From a checkpoint of a small transformer trained on Wikipedia.
Size: MLP 1024 SwiGLU, 28.5M parameters.
Architecture: RMSNorm before each block, rotary positions, no biases in attention or MLP, tied embeddings.
Training: 390M tokens, 2974 steps.
MLP neurons of a small language model. Each row is named by its layer, matrix (gate and up: input weights) and neuron, and shows model dimensions 0-127. Each number is 128 + 24 x the weight over its row's rms, rounded and kept within 0 to 255. Numbers have three digits each. A neuron's up and down rows have the sign that makes its largest values positive.
A block is one neuron, or neurons of one layer that tend to fire together. After each block is what it responds to, as a language model described it from the Wikipedia text at the highest values.

L9.gate66:147119152097134120122096114130123092072131143119138121082130163099110085124123098095087097133108121126133094156146095120123137126137146144123056095123135109176134128152092123108147101169119160136114138167140124107134141180043113116114144110140117132146150133073172074119133128109150097100139088142116120089139159151113143129155130098132137074129150139121143136141094117124134129113118
L9.up66:116093115130183102145124143140130087129192143123097127116119124100137120120113147090143111145149098114160146129097125161075127096116131109104097106104098130146141150151163142133127088140120148142124063173116126092168145149127126153153156097142139135147164143128090133137140118120090128116126133108169104099111113122137124141178096117150135106123120101122138162091110100117150138120147
L9.gate101:092131143161125159112121093129119129100160126143178125148121110109130170145137170091143146150135116155064117094130157124178074148102114143135103103117127133112132148117119147139167103106118096115115177101162168123145108145132144145107116124143140157153143100126163158156129142122102130134110161154182081093091126157128126153087095146143153114109132119156120113108111123120146118197149
L9.up101:102166094177164142119152106127104087122130118131126137135129137131090144161146155115097166123132143137114115122110144077149124163116134091124098131135148115127139105172138112133131130113141128143091138150111136097112120113112096147144158184165137131129094062147185081142136181138109120167105151129138115103125120136134145145110147143098122109136088154141157115133093122088086085135126
L9.gate162:111128153127130142127123131099127116125168127096142112164153125149115110108121125116089121091154124113159103125159135095061184140134129109151141144143101101101111156135094111165125147160120116145137134140114070108171183094112138148107118131128113139125166121135162122108153116117125123132154112134126078163125109123154147104100079149111143123137106089113124153098137087118128148157083
L9.up162:138165125157105117113094152149133110149116130175114136148159120112142148156146097136149112145141121114188062115109138130141114098098121105145124124144150131106109139082111130136152143111148165162117089138115127147116145128096118114136140113110108124103180045156111143060106126143142123128100134123133118114112132109130100117123079155161117128124107107131180118166127157141136100118118
L9.gate212:102109116112160157077114133155094111108113133112087165129143107132149169151130131152091124193166109070105104122133140161134111137105146120163174109095162110151132156132112123130127113115140140151086171145098122157109131117113129156148091139135125129159121114142131112146120141104116138153100151127069109135101145115118118123088138141139159088122129153128141127103114123129145145130139
L9.up212:105132112137114099136152114107105110134073132108108175148069124147122119138145104108126131145086106127114145103081119150156123060102091122144090102084162137118104165126126142107109147150133101152135136131127177109094059096118133159137100109122094125163088152147122074123162167110100148116112103107173134113061151150126135130131125134132125124129135096127088141108103089146132152124135
L9.gate250:120142159138129148121126122148117118091166156144183138131118123144152120130123106147114143149139142093116119100141095152133128134133119094158107121162142139131105161140126107124133120174124128148141161142127084158130089098126079128117143145135118105112130110145114113112124122146102162177144052116136078110100148148150120137145136139158134140136135135141120105113144102127140127096098
L9.up250:070120118109113128120134101097129147103150117142136138139116127121049103151116122120158166140091143152093121114131115152160125101085109079132112165113165123114131131140145139110120086149131158104123126113140143171115117142129153112129124092159104146161117122136103109130080150112156186135127094109127117132123101120091130175128144121113168168144126115164061128114126117186132111145099
L9.gate361:111136149150130178128165182124133091139135155112136117132103186128097079153161103118147136110099122120125109136136165131109098097150101153156100148105126144138094149147119162145133143158124136113121156099123118122131147093156161144180132123117133137127124124113122133128130121133058152178097084126167125087111106040131177136129107130105156127157117108139106144104125100142115119125172
L9.up361:113132163125136121180134126111143110126104147171103126173137149127085159129156099135093177142147169095088124099082133175126123159101131126163135143192105101142126156116162133125122085119134120132142119149133145079178126114133115101131155104135131089082151113134108121133093131122096100121131096120134138154120115154128146175099084153144139096104167166161124131149154146165094093124098
L9.gate402:139137132131152135099162137096130113119151131113159156130094090137165130098144101134088169150053086087117141148110102131102148121131139132111153130125120098139114157135139119084108134156149114126162112130096087124095107155130113203172125116132128139101119119138090141148108094130102140140119058122128137119166100147132160134143107154142137155164122113118127100149108125118174076109083
L9.up402:125112128130148107122091143085153077101132158097150157143116133140138116131111111093099122165124129112104112112110133108118159112106127150128133135131112106166132108183149118145104147160141078139124116142122121072137131124122139142125088164133160123128153130160106118121124123122163083126107106151120092122151086087096096073124126118139127140107099140154136121165123109069112109153102
L9.gate499:076108137086156150109146158085144146136144118122156146120124116120115095130178120140105135131105081114124136168137126154133160098146151151122164097102128121099140151093119109137152122158114100183113125126111101161095113113122134128080136109164183141075154154049107146132135120120118145148129139071114125128118121151108112083123171090142177116115121095119148131143139127118096137157132
L9.up499:132109128098112090093120141142114140118100129102076110107143092092103105093118156118144147133099144125092101125133114125126157152130090127115140157153176091104194149132136103147095133099077108132105133161126129163149171121125192163128107165156179174082131111158146129146146159153113151110139156099149147113106143103141121076129142130168124144148129137116119088172076088110139103117080
L9.gate549:124117157132132120123152141156112090137146108139148146131105133093096120115124154140084100131122117073131120129116096140116153130103126101102102120068120108186113187115121132126119148128108151109098086144145122168142115096140179104109123131167133092134153088112151146126172118129129127131133150182149125091170114121163159076142119138137120120112123141165161089131151151133113095155148
L9.up549:136111162110095139111111133130099148107110126111141083097106095119093135147130125157160081138118125114140118088083089146111177126152140115120093132115147130169145138111082098122160140152164144109135169147134106132143112132147134133102125117084149142115115098172130071149122150079118122143136191093141128173146124108113127151151158146134077144115100160134099087141128151112126131146135
L9.gate565:096104133157146144106152108106150130086120141140114119155076133143161121137133146090140189148116084094130131122169145129092154116143142139098110149130143130097119094134115170134124136116141099115132125092110146134115153114123146106157151114133114130104109132094134126144139144131161083160155069127154149149097106127112130135138138124160098128121136143194139087115121146159150141147118
L9.up565:132145129123181164098089107126140097127072157125150128132150146145104109124133122133143113146117149144108119139117105147149153075155158119117088124157129107138150135081090134132117120123112129100172146126110161096090102085136134150125127138139117137127188146135128126107166153141094101135122132171089155162136135196132150137129087143181130178138159148118139087089141142126104156141116
L9.gate570:138120079142137147115091109094152072106129129123133146161095152110126090077131140128075118093128059129078121142187160176152118123106125109127118151172126116144163174121122136147148165145114102082119162077087123132126075149131151120124155082117136151133126157118103135115134129127109118135125087152116112103153129075157145142105135136125118077129110113168090160110084126111108087161137
L9.up570:122100150122106152101108168120085120170153144115177156167131155080133113127103165163126130177109076151073098117164147144105119150152123157104120137196106110106137139143126139111123114173100120140138111133118121133089128152153113110111097110121160116171164143175137121091144132152136159108146116091102152103113102162120063130130137106138139112119140122123117102099136079143127142114119
L9.gate645:149113138104175165105126101088129113093113152130157132121155121132127149121119123103115101114118100117124112103152116148127141147121111095102140079133143136127129162163125126083140125154116128175090134178120096101161138095128133172170161185136124177130122122128174117139182117158140116133155126085116156141109168093113173130105094172144142094095079120160152162126148149118195134164107
L9.up645:124100120138117096121140145121119124152144122129133152128087127126089113122154140118165147101156126117122094169126097150143173092129136118066137101152098139115088113146092128125136137077115117087110154130116095096078146144139107134097110103147124148098189092123128084117118114105123137109077153125136135130140128133146135133078120205096146149112130135139133161160133146121143114071106
L9.gate740:159118120108153154094127106104133131117132146119139141089135085129163136116121146169121135126089093178113127095102104162186085095095121126140209094128116144109122145105123090123144126133092126127126084148137115116100143140129108170165123082090145128151099142136112115132140115090166130114093109140122109146114157093124129103135121124143144152093099122126129114073095142114142157125121
L9.up740:115135143177109118124097115120110113142109111174136182137118113122122154088141147122136146146089122113093167123140124123147174086097173151119114117123078151172131145103083140131133146133100113087119111128143094081140110153106131150107126112090191093161111131105114108132117101102128134129143108107116104086110170121113099104123140140067159118127067092119115125095133154152129143121119
L9.gate828:132113127160109146144155166139107109151135103131113156133127134179117134151130168107147164140115111118155142168124135172138128134116147163124098136131100158093145138151101070129146154111140134126151114133114102151144088119110136191109126093151116144090085095100117142124133109129127128154138147119179133142109126109127135120148145169160147150122134085146151121107107132120119107107094
L9.up828:188123124125125128112107118116143095199137183094109118111144117144106111096138161116179097136104158114145153116153141175120084139144131132141111163134146124108096123111156146152095118128092102158148104134091138095153116118089108150132075129121129162118116198143092130141137183091151069114104130143107125112186135174140134127152123123128133159162147125103131124117165099177152132123102
L9.gate912:149136166129118148113125121093129165130139118073156163158163111139100160104154172106138120115151143107123145185162116189119140110173141152168116109098148126080136093105131100125107149181146116181139127076110139143149153129146120152136115118097093132137146107112107140146126167125120133140125084109113126093110122095089116109129135151132137140091115089159135110111102091131161132123128
L9.up912:144131154116156117116084131126082118141102127104119141099168144141128174114091109118115138111151118133138146104129131164138127147112131133112091148109123130128116183109136136149114145110124088128125165133130081140136092136079126142148133116153096120127116117138091120146150155137156167123155152134150151100111138117149104165138121173130131107124131143116121090135141145109090128130115
L9.gate962:094152100127115129143083142153145139114149135093132128203077127100126161119107128145158104161121112107167099114156164111095107113133113152170114148157120100068146136126173154153132172137123154113097149131104119122172123132110121155145086102166109156120129111131136152112146125105087154131106103133165119093082145125119105108115116199123136151119174139149153170120115124106106118129150
L9.up962:139129220130095096130143120106132123119154085159112185117146134149088084090153107088132134110166090138087140120131139104116134104111143129146109129141107106144102159102129128111109116103135135124143120158103116148160105118172112108130074126111135113127145163152106099131148126065155132119173127139115129131163142087101188146113137141115108118151126124106104135102158131115153151147107
Pre-verbal adverbs and prefixes

L8.gate125:137163132116096170097072154063136142126120153131130131115133149133154098148107144125152101136149116119100131103129112103085161133106142107092106141137111111159151153118105098139139117099136149126122095134130110124114137149085146120115103115127110132160154099156129097185154160119126058142145119145084135105145112140160114097152163135143162135105133167102085112108148144046096134157109
L8.up125:133113127178143172115135137094136087124122127135116144113120107161144163112131064105105151111094116153133155106152101142095105122126117167104122139133115128132114181122120137121119141108144140120133136148128098146122112134118139076116120115101131149086129135103146140150140141125137121100110142139104116111107174123144183185141122127111129150116110159142103087139138186123150128150143
L8.gate195:098115149106179133120137182155115126115141171104118153123105132122127099080101131184113092134120147090123096185177157166140150143140154147074103104173103146105119134159152141144143124130147108164104124098098108098152131180167179130118125122145135158095103153197110109166127144115134137109111127124129103135120132173125068148090108152114125133131099108111142144129106149132134123113095
L8.up195:114114117155120131148142143134104094133161143130132145172116137097087116120165175121149127126130123185115114129082130155145107107102133118108097173150094102113143166107173111141093128123111116120088121115151132114102147127093133119132138125130107149135137118176107109129098095157144135135106149126124155145136113134126091188095105154108150114104144154143110122115118135139096134094132
L8.gate604:150162141110124104134134125113128116126114100157122180139103110096093092132131136114126171128103132141104119116171080123164122088124115128133104137128135155101158152152116121112142125171168133108134171156176129113135126102104146088112097114138161148107104119154117172162119115132147138149092083121084132163111122132108174151112142198144150120096151111108146111118200128159138160126085
L8.up604:167130122179148107150071131137115083089151138111139139150094098132140166147150101132173115103148128154127163113143121113113112102129129122147138109091124159140132158132089150114154131135157085102114119152139172106115105123114147168092127099113112127136096117117097153166100123120111127119105127173119133117073121123138143162109136178104088191124145117092169124148092103138150179142136
L8.gate1018:150089137168146144114114116107132129142171115103140145146151101122099108128112137131079136172111156131096103140111124153108136140113120104129114143149112058100124113143129119126138145136113128133149109133067138118195119112119132134154123142153160136143139142139128136115126140100125089101147148136125112109118128135117088143086120154138127163122142166101160101106069133136151145139120
L8.up1018:135128133162097119104059142132113090170113113103083132130124065118137131135140121087098139134128151149117108142099151097123134137153111129138132150152143112150132128108147134124111170088139145125108095138105123123112087131097096144087130142123131127122118181163117133105143074096121136121124113172138093127121153120122131127142151175067125087136145112138135130106129171097142090152112
Pre-verb adverbs and auxiliaries

L8.gate177:148161131144162149124112149111153142135149097116162159185143128135158123137111123134124113132108071092092092125115136156151122101058111111138136137133114139122140139148098121094143141106119141118151136097137136138127116114143112136066143080128105139118142074134179104135144113117132163139134134111151138149084112120133120146153109143146147146162154133157135161135157143115157132111101
L8.up177:139136133153113138077077123106080149092140175126148177164145097131149127104131086173139143146120146145117081178171090141126118127135119113146163129138099150141137155130112079082144122087131153137190159111137117121166126129140148115149159086143140119153138095137147104128162110140155170089128119119128151150129156135115122103147130147194166086141064108128148112151086139140103165101093
L8.gate308:114118114143139093075117118107098134126100143125125131162139132099153137106119111075154156095092110124128098156150128109127140134116116162119133115113142133138094146171102153143117140114140078127113126098105139094080153132113101125119164135144142110109143053144127086104169113097138138143106163112158116100085125124162101124102129173139131128134144113172113164124169138160135128156111
L8.up308:082116157166135145102164144131107125110131165113131128125154090133152173193110094148142123131114151157141125134137115081130112087135106167130126127120203126106136124176134120107145131093100132156109141094096120147078146135140117133115125102161096109172134076124143111116085104156114100115139172096142094107149149119128099137122125134163125141121122085120154166188126096116120146142120
L8.gate569:120161148122149145155105136113133146161153117116123125150163125106122115069137105104150130154130062122174148097157119183119152120130115167152101137118152133117099135109140091115155152114145108133127068139106128120107138120098171140119099102184107138067128116110098107179120118169125096145139103114134103116136173124142147178144140149121133125108178131134148128105096160141155118172153
L8.up569:141122147152121134163134165099078147168105142087081104189155098124124134102098123130132141132126134149186133087149129150130167141109084147139135100129124179055111103121126114077103150141140156131128060132102126121110168130100159143147142175159123123118115070167072138183087106125135131159102093136100147149149124161134143175161162107106115111114173091131117150127094087159124124136145
L8.gate635:100139164141162124122100144137091106067107118074076095114093088162133105117138134131124143147131114112130131129150152161158128101124099105103121127127090165156146117143108129125091149154098144141102094150102156141122111127114126108103105159130111154112108128111113123149135166117158117116110139130113136148116160068101125088139140129089111154096147169176081103135137117147153151170127
L8.up635:150121121106095168134090103109117115106107131133149120120137132069101134123102149167172106157134154134147141142145153171132130114153089101114108164158173125146177121130151143096141134111172138120140139132136088141068162128139183147126096121132113139107102154135122139083147162107144154130138135069139136108150149150097121139069097153133113121102155123149118125123091176158115133107173
Before a bare verb

L10.gate184:127115124140181141154121108091117137093155120134153135127093119137147098138148143121147063118123151123129122095152148129110123093161140152134153126132155122124119115131114188141103128111074110137116112140111120122087144114129136111129148126111109131099172117154133108089119118097195089135110115141116089104138115136105098146145130131115117131102176102109165160117139109148109163155100
L10.up184:108135127123174134073169179150128141108099108137116102136110139127191122118129136097131175122086132144159112138121107139142137143140122101121161145094112150099153147126122125151160121089112166118109134133127116120074142137132131074140153110162118171108124107145162072132117102101153135118139113108161090088101136128096167077157145122159118150120158076139104115118100143138137107091114
Pre-infinitive verb slot

L10.gate9:130107174156138104128157179108107147148160146070125140163123126155159102159123117112121164115115129092169148152122147157113105111066179138130136122096108129123126178119110113093120138123138097113160121128150100113116129183115150135129127151130119155156124162075099151134126124139090096146147103095132149136132158143102138095122120128103129156137119120123137125144128134094123146136127
L10.up9:119106119120100118099164120141111111164120131101111107171108114134155121162125152119141141125086118124127095132155155126154133115123132172120101129131128127110167111154138158134114144127143116124135127115156129085134116090127137096118121173109133085153168137136122107118131123123133130134106136118134108131141128117163146097119115175193132101144117132120175079159144108163148114091139
Pre-verb slot after subject

L9.gate10:129153103161189196131142131135142092148132110099121126115124118144115113100138132132089139130114090111086116154060123143122151117125162123123155118141088146095117152114138141115113092116133140141138121107094108175114157131139087101118119091105130100144129148173134122146144152104119140155143131110144150141115103125092151112116134095085145145145179172153129169119142177138119125097120
L9.up10:163151123158128114148131148095126112155152131138117093169126127125132148140129123187128111193123105143085112122140137146109130153085125130128122128107126110156084122101138145138136120135161092119131159123106098118116136111119133131162111137125099131149129169141122108149130095113125129143091118144070113165122122176106176135146109125124137111096069149098130108130098152103129140096124
L9.gate135:143103075076102143111164109110128118097186109124109115076128129091169134165084111112087091144134102161152144133157141146136160115152125135159115124114104176142147120141134126100161100089074134125117134133121114142101131150146167139114171115118110129125156160157118126107098120092120179150102139134167131099102166091077113148126156128142118123103125094134071096107113146103132146128179
L9.up135:131163156201100160126138144093121165105150128133152116151096134148142147094181127128107111120105131148132099137103132136148115114133093159120108123123131145114170138142094107151163160167128101150122151149154125084131093099141156094135163114145081093135131095148110138144151131154103082091095106094114163144151125159127126107132164126118149133104147129073116167139142130128109137146143
L9.gate216:121144134146155143109165145113111108140170143170104130136100104125166147120143148132140130192127103143109118153173157133102095111134134124156112153125154154102168133140100153088181129118137195115127127120127108150109123131147141143107157135141090133120120129140128088140089118148116144148120110121142085087119142168077096150134153133144105136143116141154126122094099134140133100117151
L9.up216:108130114110157144115151122166144100157118127098122104169139094097195148136117137115149112152108109102107120115195137182106125153137130181138102132082146144118173115103107111075154111123115166106114107114166103107140131089101121122121130092132132120137156087164147141152126135120166159155152126120122163126131140148113137154165131136108125116127118139114128107136073170163153153154129
L9.gate241:113176154157107175158122171123128137124138126114126113134125143112144124084152142141102118178105128137114111091151138182123075110096111130129120188144144130123098170112099104132117126125138161125110061134129094095124110134103120114103132133147157158097117135171142092153137132155105099115137129139150128132116131145116114193133168183107104143108155142123116117090119165153153121173110
L9.up241:122136152142139152148108113113125117128129123097116116170149115117154124139146117153127138153137148125129062123202142144096082145066118144170138149142112135095102144139117141135111133105143169106101097145116116135149121135097108140096130116137155174114136086131135130143155141133140112161104114138147123118120157124146112155178144107117144162110117166140150139116072135127152121161109
L9.gate245:111113079167100095145114142162126109151139123119113096118182153130150120126142157139090122127082149117148165113150115102105125108152099152133149097092110171117119135160162119156143172183106122132151136128113116134145097088125160151167156097152123157140114144121081124180122128126137129121112145130156152129088141112130097095116112146167080120083117130160127125144144149090147120141128
L9.up245:105166107168128123137114148134153155129102110143112131115105143141130164127096124084147127086126085123157127121088160134160124087122134096098119139134128126120144126087095104099153160092174143091134110157145132106167152117111161143113117140141117119162097139162103113131125144113094142142124119143127172155137143168134127097174099096150159136086136104147143129193112102132158112096115
L9.gate280:139140123118132118106102125178130095104144128136071132164148124108134135166129113111154165103111099163150130098132155108117098159096097119129136146117114133141167117177113110094122171119113137170117144119140163117122148122182094128126154156153147129124134140122149121100078141126130115152134143111119133072160164136122118097096149133146116112154151161112139088146114144137160123133150
L9.up280:093153133124129120128159146127098122153121116139086132179108138176168110112163107175144114118115113123137096106094132089150184100110101121132148136171146095120139167179103111111173149128114126108139100134073178090079120128144140101125118137144146169120118096156140155119102165120114175133172129155117148054141105124167104072103149117152136117090108124118122173148165126113121085110161
L9.gate342:084125131100133143158112151134131123138090148095131137163124152128107098134102123086118153102084113129129146074114129150146153134170126132137103103115117141073149147150097134104130136111131168123108137153090128149105143116202082140179166133151135163105104179135129153120119133133144114150131158105112151119120092147135136122121140153150105181135128163119123120122129143149141153126149
L9.up342:132115112112143124149143140155134153139140158082115110124139130115149128150168098140133147106110138136134128124131114143127128144127116150148141116132081169135169114139098113146137093174098105138149116158152125152121093094154124112098152129154167104088072157126107112133125137183159087136116160116112154153137140110099145109124166113147115153105128159130119124094081136107121153152144
L9.gate419:155140140142066128084168143137128143109122144099134142175130110153129125108091147112138158125140145102124126162116098138107109095126142100093113127146125112169121169146074134103125160145102110107120137167126144141117123135117140129155131146156124122116173172109183139136120095096122101111153114121133121124094093121125138111110128123134118105143105137127101125148118148120085119136165
L9.up419:129149096134091145117109097081167101113121117101130111125117168121138046165151153148101127123101122129123105161124187146123142097132140126112146130123093131119120144138101129115132141120161129124109093129123164099127126146126129144133103130115150143108124104115142149139176124157112125113114099121100115148096177117132115139141151121108102115134159171100152142125112132110115173161167
L9.gate438:173133154156162184097174136104096142110106127119107096146165151156126100086142137115125134130095150083142119091120122183125123102125117121157158140109140169120096153096165103215126130120114136156148111101119131136079109142164148128079131145129128084157104162143152144113142123133114143130150106122130100120095100177192118142121115100134126166087119136156105110117127085112158169130124
L9.up438:155133101115137124144171104132118146123126145082115094105125153142146131102143134129130161157086152148123156128146123163168139092109069168126171135112084132115115134137163139144100151160119144149143152150149137141082129103097102130117122105067144164112105143131140142121109155137115143106104056152123118098098090184092092156097145144109143166142121137166155113132152114118146143180123
L9.gate586:088122157119113114100134088155159149128122138140114094179152149109130121125085155086105144146113133109106123128147111123124115150126122095109148098188135136157134154126132140135128122160124131144101105147094141148102128132096144132160107139184104163188110131173117139135125120141161099109125105134136143121132133123128102133154111105101093176145132126116121116124149121133146139171114
L9.up586:101136130086120122117158083165095124097156115084155117111092153148133084142113128102121143121146136099129148105147116145122132162123114132103150141163138133115083146133139088094116113138150141133109153176121170128128110127154204107113121125130118120116118142146171130119102141108107139139150119118106148104094147117072105075050136106137143131115103137152123113146123165115112136149143
L9.gate674:156142114125146136137136137121147123091162140126135110125146144150139150175105161131178134102110146108148079153159089122118126131083135130145148114085097120132097101105134170096125147124111105147103115169101157133085105095128152141122144103140105144120103089147152138128126131139140108162150132100110103107098121164121118088152118130092139159115158122154127159112171123155150122136189
L9.up674:145145087097162141130139142156143123129117119103119127104132163186151148132110110123123106139119137151078142130119156108118123148076171099106133107107195157132150106099125122134171133118093106102109107130118130127094154103094135123106134148170145140100118127186118070136119150145130047146165130114101161139111121127148095109127149131105142114127138121132125161134147122098156137132097
L9.gate681:133127148175099119136110148129145143123088091154179117149147150116140182115120112099129129088158093119126098115139149134119180136114148077114132137103130137113134088162132135131112146130132116118172144154120132111103114160143119105144162133162107086145087102139120135150138142126091097143123125129128145103143163085135142140120106160154077111122112094108181117103147146068139139123091
L9.up681:137134079133121166110152136097135139161135064119107108150160129125104137105113137132087069125120106091123092108116148114105119113123101148102122160132122156124140149113120117109154146107091134151135116118113107117129147114092148134131097150130088126126131155147135135094133116135111099125116118177084135095109095093128110117169166100115121113090178144094101105146156140101115144117124
L9.gate703:142084102147142133074115127086113141127092144099124146154110088121120068129161163117148134090132167113125118122114113127105104136115129147082129111156132098089136095105130112094143128102082086110126154158108152129156139133154103151108133113129119096154152123153135180149154098118147115173103108120111121103123165095104125147104121125109108125130112124147135134109154151142108109177132
L9.up703:110110145148136136114116115119129156167098130082111140129141130096116143156169090074106148145108149145129149145100126150104095127139151082165135109104168166157165116139112116147124142122167190151082110121142147161089172119157124174134151135099136126114119126105138151144113093130150193099117121123123115080142130138155123098148157125087153132116095079109107128116100103113110110101157
L9.gate754:083128116156093137065131101127195149147143089090129138135120118106135144100114175121131149106099140118099127145105108121131142116144110122169115127120179112164140141118094142144150098121122156129126133148146112132112128112162157158129095116137120158155118169097131131135157109138160141097128152172141129126124125088110132088115122129072138135115109139095087137124108158115159126169170
L9.up754:107148125105141106139140114148132106131095143078131094166123144164128118165127130093118116132108134142146111175101177086147129150065071116117102120116135127127108112143118102124131137151140140126138108135154140117135108096184130146173159170141110118151135095099143118099135149156119165137069133116167103128086121118076112129128145157111124148148134158121157138125179103120146121130104
L9.gate824:150133169111119103086148112110139090129154101104169143108110061156135112083156105087131118114103115133121126111099129144131117117125128126123166095133080126098117132104150105089128158155130098127109131164135099136165112124102135146175125138109100128112118161103128104125126104185115135170138145149137146197132117139054158106137105127100151109132162157093126135122121132112131136086139
L9.up824:153167110149112119120163114104110086138078152181123189140145113100144140094159101128151096126122093108161096097127117135107124120106163115139116109106134174133112132176141108108139143160068108124139135183110082135104110145118098148124156117115135104109124127147086119173166132178099147092115108109166162118137137158118108090134105159122121118137153136117154159128083128152131104126169
L9.gate921:131135162153153110158115090106111088095197171117159117164177166095111085140124142101162155186108117118128094122114119132130122132123112168119116139121150082121165144142172092117151117152120131125136147116121132129153123122130141186090136115142099119132142146138152116126184136136118157133066097122144123069128123170134107147125167134156129112140099122142183140100148117123114107145130
L9.up921:127117129104107155165100163090167129140158143143157103132139112107192121167124135086112129144132129118151165100141092119109149133107119162094116139167099149103114095140174125143137102140098119120143132146088153124115118115095166127146139121123141141141108155119159142119110120160089143159143139109157089126173106129127120134112073123182056150117163141103133138166125136134119102184133
Pre-verb infinitive slot